{"hidden_size": 320, "intermediate_size": 1280, "norm_place": "pre", "norm_eps": 1e-06, "parallel_block": false, "init": "normal", "init_std_up": 0.0279, "learning_rate": 0.00698, "lr_head": 0.00642, "warmup_steps": 200, "decay_shape": "linear", "final_lr_fraction": 0.1, "doc_mask": true, "train_tokens": 661500000}
MLP neurons of a small language model. Each row is named by its layer, matrix (up: input weights) and neuron, and shows model dimensions 0-255. Each number is 500 + 50 x the weight over its row's rms, rounded and kept within 0 to 999. Numbers have three digits each.
After each neuron's rows, "fires on" lists the tokens most often at its 100 highest values on Wikipedia text that the model never trained on; "fires after" lists the tokens most often just before its 100 highest values on Wikipedia text that the model never trained on. A number after a token or word is its count.

L4.up1203:494582451505424530446462512479549484455497469499440448409478519505522453465565416397450561476579509495522573451548553429488467447489490453494495643417564549541510439466599531442491464486483509486506486464501549555473408564461504513413536482358471522558534531514504418510449525516461523459482583555399519438532539512468602481454538526511449651474512403529450522509472554560578455463468448528498443440421469527475417424594464582569551512600447555557493547590504500425408353518520460489507383568567543481619433601502511460609498558498471448467514496461537488499505535524481434537500512464444469479517539522548491441510462508550479549495440568557481569516531529467487417569637555487530483457436493506511551494458520549499539511461564475515564551503460493507582501424528541
fires on: " |" 41, "\n" 24, " " 14, "." 4
fires after: " |" 46, " 50" 4, " 0" 4

L4.up1133:400449529426543538510545554532438485429472514501550552522527507461587518510577422522473546393538584529501544484548528531473443484450484495506567541610480512418487541475572610513427351525487505433532472557534571591532472550547485541449561544568447542498541457460421422458458496579541426594436369492428445499533555527522506522496482488557545502578516512536542416481476508465461497463584433457602494504511515513514448523536492540562496529548557562495420516522479412570497481508576549500424492558567443502404536527474536579468463450469422515519472483485498506565482520542421501503528523475499436523439497466512470499447398312414459452498474496502450582601555548556585516421545465542569541428500596435471407493559524532509483401526490523534574505515481482497548452413492522
fires on: "-" 35, "|" 12, "/" 4
fires after: "\n" 48, " |" 6, "|" 5, "/" 5

L5.up750:412541453512471503570594457512528546574573439453526544582487411465462510513478487480590476509435498461546437492452428594436489514562533556496565457544505469521505463477511545501395539534518489600500491420492502544451476507470586492508550514487544531438491460559522499433507501529558548385485483511457612463477472424408612572536513437468586512552503530524492550537545527459511544484437473514506497543445487490487514506455474479392484537466460428484563546490523482513402583491524347435497507439517432518434485530497482577516453501519473461456542490438398540564560560561517548502419442410553523594532490510535498560522492457600539551533459493522473459424417546484516576503439452523537600344494566456478433528524460555571570531572474444521505537463464499511464465537473545
fires on: ":" 55
fires after: " |" 23, " 2" 12, " 3" 8, " 5" 4, " 12" 4, " 11" 4

L4.up249:559481508504517567564535469563509503600413469530430433469504505449517545501513410501611534453492538520510508678398471516485523484487492492484472453558485499554385543571467508454559499522527402508446549509534408515497556512518362504453520560550431461466429552474411383604501412567492574459505570485442523478506504416434525539469486461543511487485584561499539409465504536486486498437448599499429494581603537456497504555491534394426498483499518577513516476467534452536568408461432398547479512533517485459511570502461482516416464389482510607468485440506438525560466529570461504524588478549595575485499525520432459543543528470518526611545415508527591494495531444483472488502506478538525541546416483400488408465473487515527505510433512491519475582541472497520442507499502469
fires on: " with" 50, " Gold" 18, " which" 7, " of" 5
fires after: "," 46, "|" 24

L5.up800:553598539389519446500554535476451464504501580513412503514562495433411537498553468538464561495483439485497570521493396438519517431437489467477493526585480607503521449597497488537499427574514581454400417468454454508484507486512457501543629512474484483394437445523542547492470473438503420525481417464488455581524527530532596460467461561501447593488499436452508526528513436494483527498436492480488448506536360519444480536497470534443534503562514538454475564510540499604508347525483537487465516599582488497547487471542520648510476450524592503469429550461441471550586515539402453527521453460451463578507477498545466494541442350439419556518459473482534558446494465555544479578552451460433487628559481469473505518504440529470547525615525445508513513525587542557508469564462502
fires on: "-" 81, "\n" 5
fires after: "\n" 79

L6.up845:474549469478503482567470502492479498495461510443493480510412528474533500579558470471520510507473475517546501540534527506583472512618520511517460468518563523506475536505454485355544450419447480499489487493454433623499403470453455428598486510522447573482570388443558490438528448481455519537478487460492559513482469486509585576409558441459509433429493413537486444541488476501480506525548478552522405443481485470546514605450492495582419494456493478396505518471567466531447499526506543515431527472464569471405552441560494541488513561549512550504515603441522545486465484484499510569515476549551526542513474589481511490385502462583499554548439520453526442475502465486518536588487430474499486560517549525495498524540480482502479428469548523513519632650569528611562500661537467
fires on: "S" 30, "T" 23, "V" 8, " St" 8, " Z" 5
fires after: "." 29, " (" 16, " \"" 9, "-" 7, "\n" 5, "," 4

L7.up589:513510603448512520545422520528576427586450562487485494491389450474508469519535482460540440490449580461654474476573564529555502476498473472511543530499507486526533549496519479511522441488526525503460471438550424553380481481526608477528403522636533594527366549435453578544495515592539501542558517435473461538547495546478546471482595554560486498468512509435592406577418543493573479524470576451482465413523552515551469541442548433412458465527426440460516399506545509492530507454554512469432477554545480434490454465485506537512420534542511501523538623500495394444488532558523511435450490509454504528514459485567453462456582483536475523456449476536465582484495385555597489524448493509451547563539508429481584458412518518508545521433520492448510491470527460469513441426525602
fires on: "\n" 98
fires after: " |" 95

L7.up838:491468467437477356435564534553528420486507483532559592554518494429501519469448524521487510513470523552432485490457447513513527466542536508542525426567495537511482449409481535549538578447522569497448510456508507497558497413540577523489449554497467577544409416605567541475549539555547582490552476580482425516497596574491477521501520526585427455431469442493443523580555491421493493386540425506542526535462469480525393509445414597466523507486482475506517512445573503502482444518595461543608402589527412576467599602504495577453586433512464537434595452440430550443469529512472481525454522555472450467511467531480400522477467398521452539500447572466485589512565584456513448514479538510418502510465524403583515570494603476515554376541493522447513529493391521463497578405494517
fires on: "\n" 22, "-" 15, " (" 15, " the" 7, "C" 5
fires after: "\n" 31, " (" 17, " at" 6, "C" 5

L7.up1276:472540454505599475559437491549568488581465622509580528534574461522395521416490516501544483482507531407467534386457461492511473443608483504497420500501396440543490459560601456442380585429494536419498454492543533562470515521436524491498455438398455486443445499509555488501537512522478450512483475515546456503525564453573586489539559473437512484575468517532524514535518495493485543536479469491453460535499471561570549587560415467504456391467418506529495507461442466464507528504570386435549432511437431459565477456533515535529646522481463507486520507572553545596593536439491590456496541384551481492547399486509414512558478579410438485575509424642540529537487584526479477511505487521534595525473531375493537488514552439462550484512604470387554534510527552464499539532472514
fires on: "\n" 59
fires after: " |" 57, " S" 7

L5.up828:574466568532549504488473359448472560516483523526460473391516546572538508501406485498580499514520402456428620499450548579517443463489559578491490450558540483533358567541526489539510430458571547463459519508508463569461482476542567544605515566551497555527516491472485426487463492509560581458576395484567505527450504563506516568477454511559508450548407468438558479483551562477461494485474454458619489534523448450498519441511438436477451473543441506484528580483481608521390479486459481455520437523545500438520517447498463464502551500393577431379550504542528553487493521510493481537469587495547503391418545465471527443467544570528503470574490573483499505577428490495514619534453438505510562527490561430516507374528519456485497496396552419442451508506440523391501447509537515
fires on: "\n" 45, " Year" 12
fires after: "\n" 41, "|" 12, " |" 10

L5.up424:433473610489528540431476505411507501507451493478463465553518493533568543468447506535544524535491498507532546509554581547512540520443573493442519588579528494494556541399464549424403492549494422431474594487577613509495456498312492485524589500503521477508582481438490477469480567541544392502501513530440529480564520479557576438510451497578564472483547410542527441433465473473472549530549497492452510581391504519560428549521491544463577426471416580457496518456496457440500480487570501349512421537454520536488522594494517564471476443442539474507500494422490396508523467532525530486486521509538502533600541491540520491537483486533537437556496534503485535438442530493519601519552500396465607410488557523529537542519523540564565442466492440445433609440565527493525476468438477
fires on: ":" 67, "ach" 5, " |" 4
fires after: " 3" 19, " 2" 15, " 5" 6, " 4" 4, " 12" 4, " 11" 4

L7.up593:541421519509494466557558569456542527471483356457464523522547566445414521434505519560587561507537471579514572467532449508563548472497486576534539529530547490455633464398447512481455574524405461494495491501549451460549509536570589469534581485474497580460446564507545611478537623497539544491456494505562472482397530580526503478534475541504525404540479463496528433541488560596516474500498423488485595547414427484463417521536483521470419459503480561490438393536515476418424443501480527520521526463511480478465504516472506504605484540474508525540562482552494573502516494522517478553452481530438401450470535471397510471569480470567551500600522513564450416533518486640490495549339460528496542465502492512506438532471450443574508407496465534487467527547449597446467558442519556
fires on: "M" 47, "P" 21, " (" 6
fires after: "\n" 24, " (" 18, " \"" 7, "==" 6

L4.up1147:514507463442497460404438539487483544471473504437555522402535511551500526455419580481519412545515537494476577411509511529483444465519490470586559498502522408497462580474517537450446561502451524460466493559447527602501574454508480519457412500531492456505479480546482543560495473499559476450473621496540484503545449468487458409452536563525407471475544522538574437544563466561541375544524480605561469443485485501469543481516528519546556469394527513503450539611497526426524452454572452455517406563549491539557503375499538400525473485492458485406516453512505539491436471526469454535525491474446470484435530608459524427535513476495452537507500593508535499480485638545392512576448469449490498473447561489520564482435595535541554528487531549427472511536575454490567383406512490
fires on: "\n" 46, " |" 20, "ich" 4
fires after: " |" 67, " " 9, " Ta" 4

L5.up205:418458591476492516544431404485485430447517522574520459514476484574383454437510405516456465404530398483443497553399451557471542472466492470523579485473392466487526366488515448496431488529562479476416526496528547550542497576508511532477473514548531586494579527505515506508496487537542463518447460523590461503474491456404483488552518466564489593534574498584466484590536478480430582590477477474466486447532459485535423590563440477513541554517483469497512508467569536440564476493468352581508500494434448506534435576596577572431407494507478553485499569528553484526560493542492507518531489458458461473557470483456482404467546441585467591556513488487404530430577525575496482532463462509580500481544496536521500470473503539561433515521476546539546529514441599417497465591553440
fires on: " 2" 23, " 1" 23, " |" 11, ";" 9, " 6" 4
fires after: " |" 28, "|" 14, ";" 7, "." 5, "\n" 5, " IN" 5

L6.up113:414505501469602497483495497413558536521462519439431531606471396409447475494527505393526418494487446501538503448475509552556482450458615437532526520511489435522554588504470465497532536467646417504537539424528454564552603496536523416551530519490491478597432549553415521523505499454475605511456563473471477516469505595551570419534523561472515501456660506502486446535423588517503491455449450507399594522477442509574458538541486472472475507461475489568505448532563554588487569530526473520500504531480420565502476517439464638521504515492541432454552551451535575488439529504483462527569503455504496533473426564522504508535525425537496495559447468616547580460464494537529440505476548463503521529521579399576516513511489541444480489487509493489488471541570488400474448559524431
fires on: "\n" 100
fires after: " |" 86, ")" 7

L7.up698:449580548407442478477480438465575415525476548496486552507465499486508416559434592434576582448508490540519565506500459553466493443494592507488457430539521494524576507595459480496489504456498547469419483462432423424468455523577502573420465584515562560572597446556525459473512529389530563583486449493449467593490449494415514526572553485530483421453527439462475452422385521614453601505474484484520575521466500511457588497571502587511512530483464532582483455511482496554479462482492447537376448543494466536457514474497558510504566529518535441439469492488510488529555507439490560485534572497497453540515424422483565518469498505527471511526635489510568406542429476546532498448570551455507523533392497500510509517603567491450603461482547546605527501489489577482529517625545550
fires on: "\n" 55, "h" 7, "ou" 4
fires after: "==" 35, " ==" 10, " c" 8, "-" 8, "." 7, " (" 4

L4.up633:502455506528526486515514512539517542570436538467448534464501513424528492482488577455436565485484459427502519518538513467452510471451422529478495472493494530381478521551482393534440528479417512536463498447527575491499522442544516489528504600555508469510519535472509524565552413457460516411481472602555421527437496490451516582509471495523539571578486511421516580503550484513454435478517458533381468575549456442395589465520438569413464423641495509495428569616520506468519447459592464545562463578469474478526431492446576496513467474440437474519542525501535438544440537551495575526475484474455516572521483571539551556492542432554505531606442631467510464535542499496424445564512448415465516467524484496581530475603494534399465546524543507545552529498480385446488546576524501
fires on: "|" 78, " of" 14, "-" 7
fires after: "\n" 85

L7.up661:478561505543482462498495448532496558570511379557520508497476468491546447393522518490619547464450481545441393555560507463421405388476524537533529422515461544531580492499515555470495385544424512516456447514482441514433544546527551570463521452560475491533478483517583490495512474505567512503464563532500445536540558435558427599476494510485520566471529597469521461477492488400505543460455497396412533487513482458433448522542569457470586504462509478502423565479497580471486460504388473588493427472446568530479540531529555517587459570536502484474596485538544511587487454574598479468457486500491538490604596467422497522374523509519499495609549435488457567461527555420476468403508525507508520506484565538440440476465542465517553466515512423442551536503484508539534430536633552
fires on: " 5" 17, " 4" 11, " 2" 11, "8" 9, "6" 9, " 1" 9
fires after: " |" 34, "," 27, "." 9, "E" 7, ";" 6

L7.up862:501492521478506507496421512415512454508532468505467505486454442488526554432492451538530434349522563573427448540552469476441528527539456410449436562473499464535524493465451502401526503441489449516441457469376491519544475482472487487591497488570374582422504491504534525576563441605567524476507544505527497529542546586543531504464554484520520471552499444564433585505460451482537409526574464552399489419519554502507462593487490506399530563510439543548562514488497553536603386556433365487391501434565455482532576509455570483516524542465450513551502497615492509563525630479452455494500488537499408443512510526509523472561445481522519449452477491398510468494528507524505567463515500513513474463480494497438471486573515475583537459522511542586593556456592494487447523548487527
fires on: " " 27, " to" 10, " the" 10, "00" 9, ":" 7, " I" 7
fires after: " |" 27, ":" 13, " at" 13, "|" 10

L4.up426:512474555487441537502545576505511489432488524532463551433456512534453508476474577400515478555410499497547567580540474612576509467530486446485494529407529448541536475467573497510503503513565517480475428639508517636493417530631537518418390468525456467455417500420567529509473551438550495421442534462390495485537554474521593458411464482471483522427515485460551499526510524545456432474505405502508518408496498502537566411546524498474468503496514496533494586467561566526550435502671581488581474493585462513489514531493496485537573550469403469505489544472527519448561522540387464474504505440473438511524445562541539470460433512455417559450539530592454550491442502424479514504489530480481497403507496527553536513462495562516559478449578440521479573558592384428517407493541455
fires on: " |" 63, "\n" 19
fires after: " |" 31, ")" 10, "1" 5, " sale" 5, "." 5

L6.up913:526485526573425529601472483512548470522537494506479558499400404487525502524396580521462490422459596499502454373573369533476492489500508579497509595522452548439532477352510476498494412512500495537522581473519453499535520458500479490438455469537551444512567547575362469498489515468504590444505507580515490458480569450488544479433482580523452516504542551506588522573520548549502509555497522384454519546489380445602481563594499502465469530577482447454460594567605506531499587548494539526519541548565499583511570508532513460524525609467484458538407421594495445545481507551543540481545478509456479540511611455508454464535491499496488509514473502423530507557468548594436535478531438529511431476419508492502464468486606455515430513420535453482486472474451471531465486534504517
fires on: "M" 36, " –" 21, "F" 9, "m" 7, " 19" 5, ";" 4
fires after: "\n" 23, " medal" 21, " (" 13, " |" 5

L4.up595:477552481482558517552532479460499553471488469529509578513547485476496502542512641436487479449513534493510571447504493452469533454438493472482479480445442523552620417457549512505575458537503535514413503564476527489466513503463543464423457523404525440528420557469535502445545521464546446583481538512549442595415457547504593461506523479411474515435501526460466553538432531478486607505505466586463410424513478537605496479548506524455526505497489547457532598500510439468459460506525577492538452531422542529545503550397458453487510496565536486399484483527488506535531472476483487463490521416439521503504474471465505506527545383595498481329365539488536475439399504484520565453411496528442579480423538479538556575482483457526523543478555577478482421447482394548410523551484617
fires on: " " 81, "-" 15
fires after: " |" 36, "|" 18

L6.up66:492483544431438516439426462561447525532506509554415527578496493535532545583473414602465568516463531587458553632459550382572633457486550452478461433536497601508537518527556524560500503465441563478528549598485432447532465466596468538473553495519478388544550502502531501526538513512528465414462469470508539548518347496493581547563449455525498458577546475400472466502485583486534461417534389441467520451477531500493469443505430538548495448538421595482523452555421601508507483523522435477420469537549422423373531455465494482462440568547585517517457434506478608415531433508502472442511432500574496511562500515483462489500541463526410450502466571511505525536462463426510484534522543487486410486518542577509531481450452524521557553513475515520463411569506528427470635495434473
fires on: "\n" 61, " st" 5
fires after: "==" 38, " ==" 23

L5.up701:553532495481508422487525386430550567493439421416547558456384567499524461571437507458535465613637593530452454468600539559483494489442398570488481442490415513522523489537455403486626524519480461488550579491507511555477534504575473556504462514488505505554489480421501489522506542538498621539559455516456514483477472385563503509540497446462601600445490449445530550588485445512404531498516530502445535446513574427459598584545395481492504452387483619551530495527504486545541503549414517537463470494475418505490459579507557476579511573462546474579573569445493562477530502532455397477514540560561535469455465480431452411535507480559532455411488493454475525533441503514507497537491470580449540409413543478489575499589446511551495526556507389533490519521542533460507524448506567
fires on: " " 48, " part" 17
fires after: "|" 41, " a" 5, " |" 5, " as" 4, "-" 4

L4.up244:524568610495467503510550555428505528522519491566538554437552498546419505547540577415550448606580499438452536515557456404498466487508495472508525578566510527511523518461456566504534459544505435503545508470445425512460471510554507558476463574483477474549530484566546438502457399522465429511464455558368420462441441515488529553436614555519514458558486449502606388474534508347502463470463485476520412416451538460568431491607508546482517486519414478428478564531519442514489434507436558488511536540467474511511483444394504465461515484513525458542458531491521475627539539524617432472475553462448483467477498537615513448529521514558499533490529504500544529496488488505518425529470502482458422571636493543468513474535469623513533429602538436518535530530504492474573539357529563
fires on: " not" 25, " the" 15, "'t" 4, "n" 4, " also" 4, "-" 4
fires after: " to" 24, "–" 17, " did" 13, " could" 8, " would" 8, " can" 5

L4.up1031:509538447475518481477419536508518495418427484382414491529516485482452541497480473534414519587558453595457496551508530530465461604495588487471423535481546423586507519564546525535412569584521575534505497557549527484460480518476548494476424514522461506519570458456516528410483413441515416471514489520493451598543543536494512571485459609487489517482517617440545489421562577540529525463476585539500525518478464482529495494593553488504518468397470441489485521547523442468520517382558527489568394448544484521472411570540523543508480519474498588524562441497486427649462434494482439532493492460532491581420486525494508535558414456472581448465492573469637492478464473537486493495596459529542390482407537613439475461467599584573480448560506494541475540438559531487485470444584539
fires on: "\n" 67, " 0" 7, " 1" 6, " 5" 4
fires after: " |" 83, ";" 14

L7.up20:534536408516435519543501424524539548522468564502500538498492545469473499531446567532535534458450515485552508545514468555480511497418511520538504553471381535486599426530490492451542478540418409505451478520530400537525516559512524576439553435399486464509533467489496527486385566503466543492523506421555408482517498460487475531481599529601580574538589397434481510495504508423452519492471553553583413533544481450448459415618490576413448540502472490518472613505513446494496499304424514544524514547489440448450592558590409495437280490538460570446544401547480521511521525598471569477579513530526474463518440476437523455511510451458504569561542461457545517531525560483522455538550626533440528449496493518477531497473477496573470499542407431585396493553447450464521504519524497
fires on: "|" 43, "–" 15, "\n" 11, " Team" 7, " |" 6, " 2" 4
fires after: "\n" 45, "|" 6, " |" 5

L6.up420:588556609465419466471444495531571490494497516490497443531404481548489492586516545536598508590536483489555504554542511560490431522586471505455463496573446442498419424475444488463496491552473451482394447530598533500481493510395408500484478433502486493513623397462531530521467587468519486436394515528475463564490518461535422382455453568528492487485516516567542490553531507588536441565551498453585437407431506509549440522450444607548456550499515591452457495441581516492588437448423444506482591530560568504492434429482541514564507460587525523524513558471505543507405542598562540501453538428532485523510469451541479520440459412507487562469483568576479569500466564534501564509521476531517438484512547510519522557533556625517461576486513464504465506500579497466558441529493465
fires on: " |" 47, ";" 13, ":" 4, " (" 4
fires after: " 0" 21, " 1" 13, " |" 7, " 3" 6, " 5" 6, " MF" 5

L6.up537:438481538502548499548482568469500436422375496455498466508559515524448455413520518456536444500466509512484554505517543504514590380469576492489467574528550435471485573447611556458462503439491449515507403587519440602470443401416557432492600589527494532504509492491460424486387395597560524569531440464596498533451464448553536548484528471548530533475523504529489469585501540527511429442515470540472387445572530421556530544465474581523521457409587588466509504464463628506460454493496482517494471425596559448515503564516458413439507495464541442491494481549414538502478517500409478498581516479470501562506485439563547445486526518547536453511544421497598544473412576559535539450487472527566531464525554475439448556471493510466537554472550491488437499516470546570509489589504480
fires on: "\n" 31, " States" 15, " |" 8, " the" 5, ";" 4, "." 4
fires after: " |" 37, " United" 16, " in" 5, " the" 4

L7.up1076:458539461479430501471605574481558517464503457445451537444502491442520452547482448608424496508457471441537505490487561487431484439515552454489576474490469500536565584445476544472511551457465491537461531580523519477395461504443393499510478451495551487501556467482535447494486506523506503562618408439416493499443399435434520466536514522559524411489551528579543380542460411487520574528574468489525486464436386575463484528499449532507505458569531442483589488384552500578474540446415513518480531546604588512418540505519453566513545561523562492448593518559479434518505504520582511499579588461558532493455541506533538534529530428557402486472498527464507486582424542575513463564549454467491522448430557438522502492488623576472509572506404526512457592477430470359463495537475571
fires on: "\n" 54, " No" 5, "==" 5, " bo" 4
fires after: "\n" 42, "==" 11, " ==" 5, " |" 5

L7.up435:543521534535579566608429539637486533452457522533451526529506394545486431560574580446432531459510460525542391439481543477492468471462467483395558594489485457571422587495577505488507462442531490535525496375454459476528536505466422443441505449491465467453490547555577509527432521514492485530533508553512440482519472487525503510486496509554550477544460519430474556511532621470580413449512426466476490482421495486536455551512551502451573527512588489554525465458571508561516475466477449433461499471405497440515474568530389469481449461523555513450461547576587443431488550604469493509537464493524466508567430495594420512483479474470615497464415505546506502619411633451495430534540596618535560486502465419464473540456520490499548548504463455469499516480514512479501475560466473
fires on: "\n" 65, " +" 5, "W" 5
fires after: " |" 70, "T" 5, " of" 4

L7.up587:459443500427495542408466494408496479528508548441558546458424531450467435452532577475514504433496552544504521443421605477529511428518527518502568459537514488451475481421494548519508529557578521344511469538475462541432508494487525539456553515470560486475569462569483473564484446489506559482423494526405430614519497447585458560522511522470625489473519500547493532547539455531437449493467550417528391453501438490497470577512395603497426488555403496563383442578524482569480457583473513566472424534502551482465516522473509394536551470549521591457523510558515480564568486469478467473488497518567430518442525398418534516392477511569542474533361516459618448544425520492513446545438457506556495492442517529515558536462537523535585496440426463485569462579482504389524501451455481
fires on: " " 29, ")" 13, "," 6, "|" 6, " Apps" 5, "\n" 5
fires after: " |" 26, "|" 22, "s" 7, "\n" 6

L4.up734:407515384482564489454498518553618498567502483474459493465420476568422543489456508555465627486493451488534580459522532464478522526576457520629460524556429475514523425548571451503509513481524488530505553556509465537427528558471451514557475475527468537531531515509469478532545472512538416463562484463563529497485513483494457545517453515414454381485497505589529535532566601565497527535610546491461435567477521510438470571441537496541501436472630515454426560576457493505523556492566487506551510473458373479490496531483481490516467527543498421539530460507560485531484584473531512409528524475514423541560472458389502396453511418518545512480564492621507533497535533542429517494509491435453434471584520479558471524564459457551427447560437504462558537508567486544452523566547583
fires on: " 0" 26, "." 14, ";" 8, " ." 6, ":" 5, "00" 5
fires after: " |" 39, ";" 9, "." 8, " 0" 7, " 5" 5

L7.up60:547480536531559424573479519579540477511559593464502571508466540552500503509503514513455548496527567535430524491466490550463482445494526496448440546447414523494569502454575512390396517497469515476486461504530526530394540474505426518464442488481591460582467564420447536453513513501455502515559452577509394517531552472515456490573493415432589533499513493473522527433454497547462420599445404493422469486567411580495527537491448512500463488514474480508553585449466513569444403481459500474529400503524473519536544533548439587557436566458546514464594548630468478525508469461529451485430520465500559473502496462480504541515544512439555486427403529477511486519455429566512484534489441502535446423411461576410539449493440512492484407638516443427565495558562517495480437579569566
fires on: " " 77, "s" 7
fires after: " |" 53, "|" 7, "(" 5

L4.up476:442460555479454413498488510556581502439470509389533454473495529463517492473486524504519495479527484525465602467530533425523498507506441465506446523411491436540481536502608522512513508472566472462572581437510459480543446557512430499407530412513419470464506480484506532491506523483538541526490473457464413589564499582514450443452431580576422522512480410502476539481528527598498517459369533509494484556506485478472526405546489592473471469443566484468483434580577549540592478455582530444544443501536496420408519386449504557524541537463435555419544484514526482623510399560456530506519545476478540463569557483555500548406484542497463478568522564519474547539454482624380517592518493601572513519395554554422517433512521519534559591537515501415465525507574484482435520414431513
fires on: "\n" 52, " |" 29
fires after: " |" 69

L6.up405:542483525515453549459615492461447525474443452541414460516490512496471443419560396522472457529552583516600491580518546416542473596456481550547386551479438480449429581466503423422485504514569587502599456495446507540474574481549486568611498491422496488492434465469530513505505459543535523561458504461507614558434497503443497574447481451552456446460513521515488477438412553432482484473518600476522456549446492527514504633427516544515512469509466507500570492596546472538567478472520459574451420583475445476485567516475596390414487465498525544542466509405481464395586463556494508401516476421529516469523616509514493545575510511523491480511499498472448479534476513427350511590459485409502407498547498575547472557474537454492481533552455479554517553442464489543561472527483536
fires on: " United" 24, "S" 8, " Un" 7, " U" 7, "U" 5
fires after: "," 19, " the" 15, "\n" 13, " (" 11, "|" 8

L5.up432:486541529553477388420427533432532512473570538449472496407516535539516489560476472459433543456510520471456583430503481619534482408482468447504515428512560460580495533478588494438492469577593516443481537639504508523512596463488506374515457496463474516528489525536534488521444502468485447559478544456466525440526463493488466472453515556558431561539535504525576455494565525507441419400577522443469464565492491415486629406454507478625481446463493516528544529466455529517498514523586494577571510481537472508524556531541478468521489524547451472502478515452560611474418468536399501522543477512544476481463515503578472497452520537518480533549549540566561473456444585504464479564540455555540546461489454559496492437500527541493531490460501518458489498465471463438515478477504539
fires on: "\n" 52, " |" 22, " player" 6, " (" 4
fires after: " |" 28, " " 7, " Team" 6, " Notes" 5, " politician" 5

L6.up868:458528492470532536399495402428455424508508509505425557423462504563532519476431588581550465485553503530498538492426560415572504470456417475555569536565511618539422441539569506430461566458537509574504513601532489486529507554389570513565395556483527465548523486498525477454443474421399398558527475521500480529601478543514542470489412486501465449547493467442546503471490509445457574512534506467571513468538491446511515558537419449511557381519560397500464550537579455525525608550497396493451414487452527485496449488501487524504483465470453454456520531566455522549489580442483526537468489523540476564451468552460596487563575514550454460466485480563541424515443485477437544510507504492469525491480582465487493468557472468559414426505383486501494504588408481466475531523386515
fires on: " " 57, "\n" 24, " be" 4
fires after: " |" 35, "|" 27, "\n" 15

L7.up91:549549512526554520514525389463484622491489573481535428632544483421480614524574496557461495450530486504538488548426568614488456385531585363575526516452536493609528554449531476536477506505509528543499542498421508454465593529446521431546528485435447511502542527549541450540563452432497507504498507480431458466459528593588465570442478575519562455425572464561460560440439503454538455512470423473504517515480507474534478413568459548450492524551477434498457560447489390505520457539564540512477499452553534555476542654498507497460512463488522513493553552503569545521477575421488518447521523484520492510579480524467457493418498438566440488497494499550502518406542578534534518541444612484473537449490461448540486465466599465475548470482607493478520524450510375465465569560493529
fires on: "\n" 61, "," 12, " in" 5, " |" 4
fires after: "." 31, " =" 14, ")" 5

L4.up189:461463467608511510439515497434528414483518486411557515500510569560547432452428513490532413578525471519501449577557567442421389516490495459478535513487505519561511488431529513524479421383498567507532406558529511474446411563547526596519534615509415590465537493510479543523441531519475398567484451553611448437508411535447492521533407499525491548517546490544551508481507548543397467451478415525523457496538406552507530504499512518530413420515459497509427502559450481648419503547540422385486466503600533503442518494498498574472437449478564499556522415497396578575468601403596518430508531478531422478451466495544542521424572481437558523542469481526383532610524571501535498469574541468459578467551516483571408412582507503471453483527496511473533554499458499453582505561438529
fires on: "\n" 90, "oc" 5
fires after: "\n" 90, " Di" 6

L4.up338:464517595446512470435550504498574652379553487457507513456538489468457515439479542425406498515504471492480477470520542589515495499501403501571458530494527449611506483521579575504444538528498470497549480507518437534521463468562573469441442416602482486499380503465549520425546466477472502435461524498444447505547525428532544499486473592548386454484552497506533538519540517573435469513499470530481462558471461580505508448544560543514522458464477541517402588512538543505548478437574503485601426438612512446550466480505464448451513465467400497493495422483533485527463476528470475534601450379561533534507498539519517452500508460510492517511545579512513501538404511451431524623502472522521525414484514580460448448422480534532455482468532546497572608490521482375476465407605475
fires on: " |" 49, "," 11, "." 6, " 0" 6, " ." 5
fires after: " |" 31, " 0" 7, " —" 7, " " 7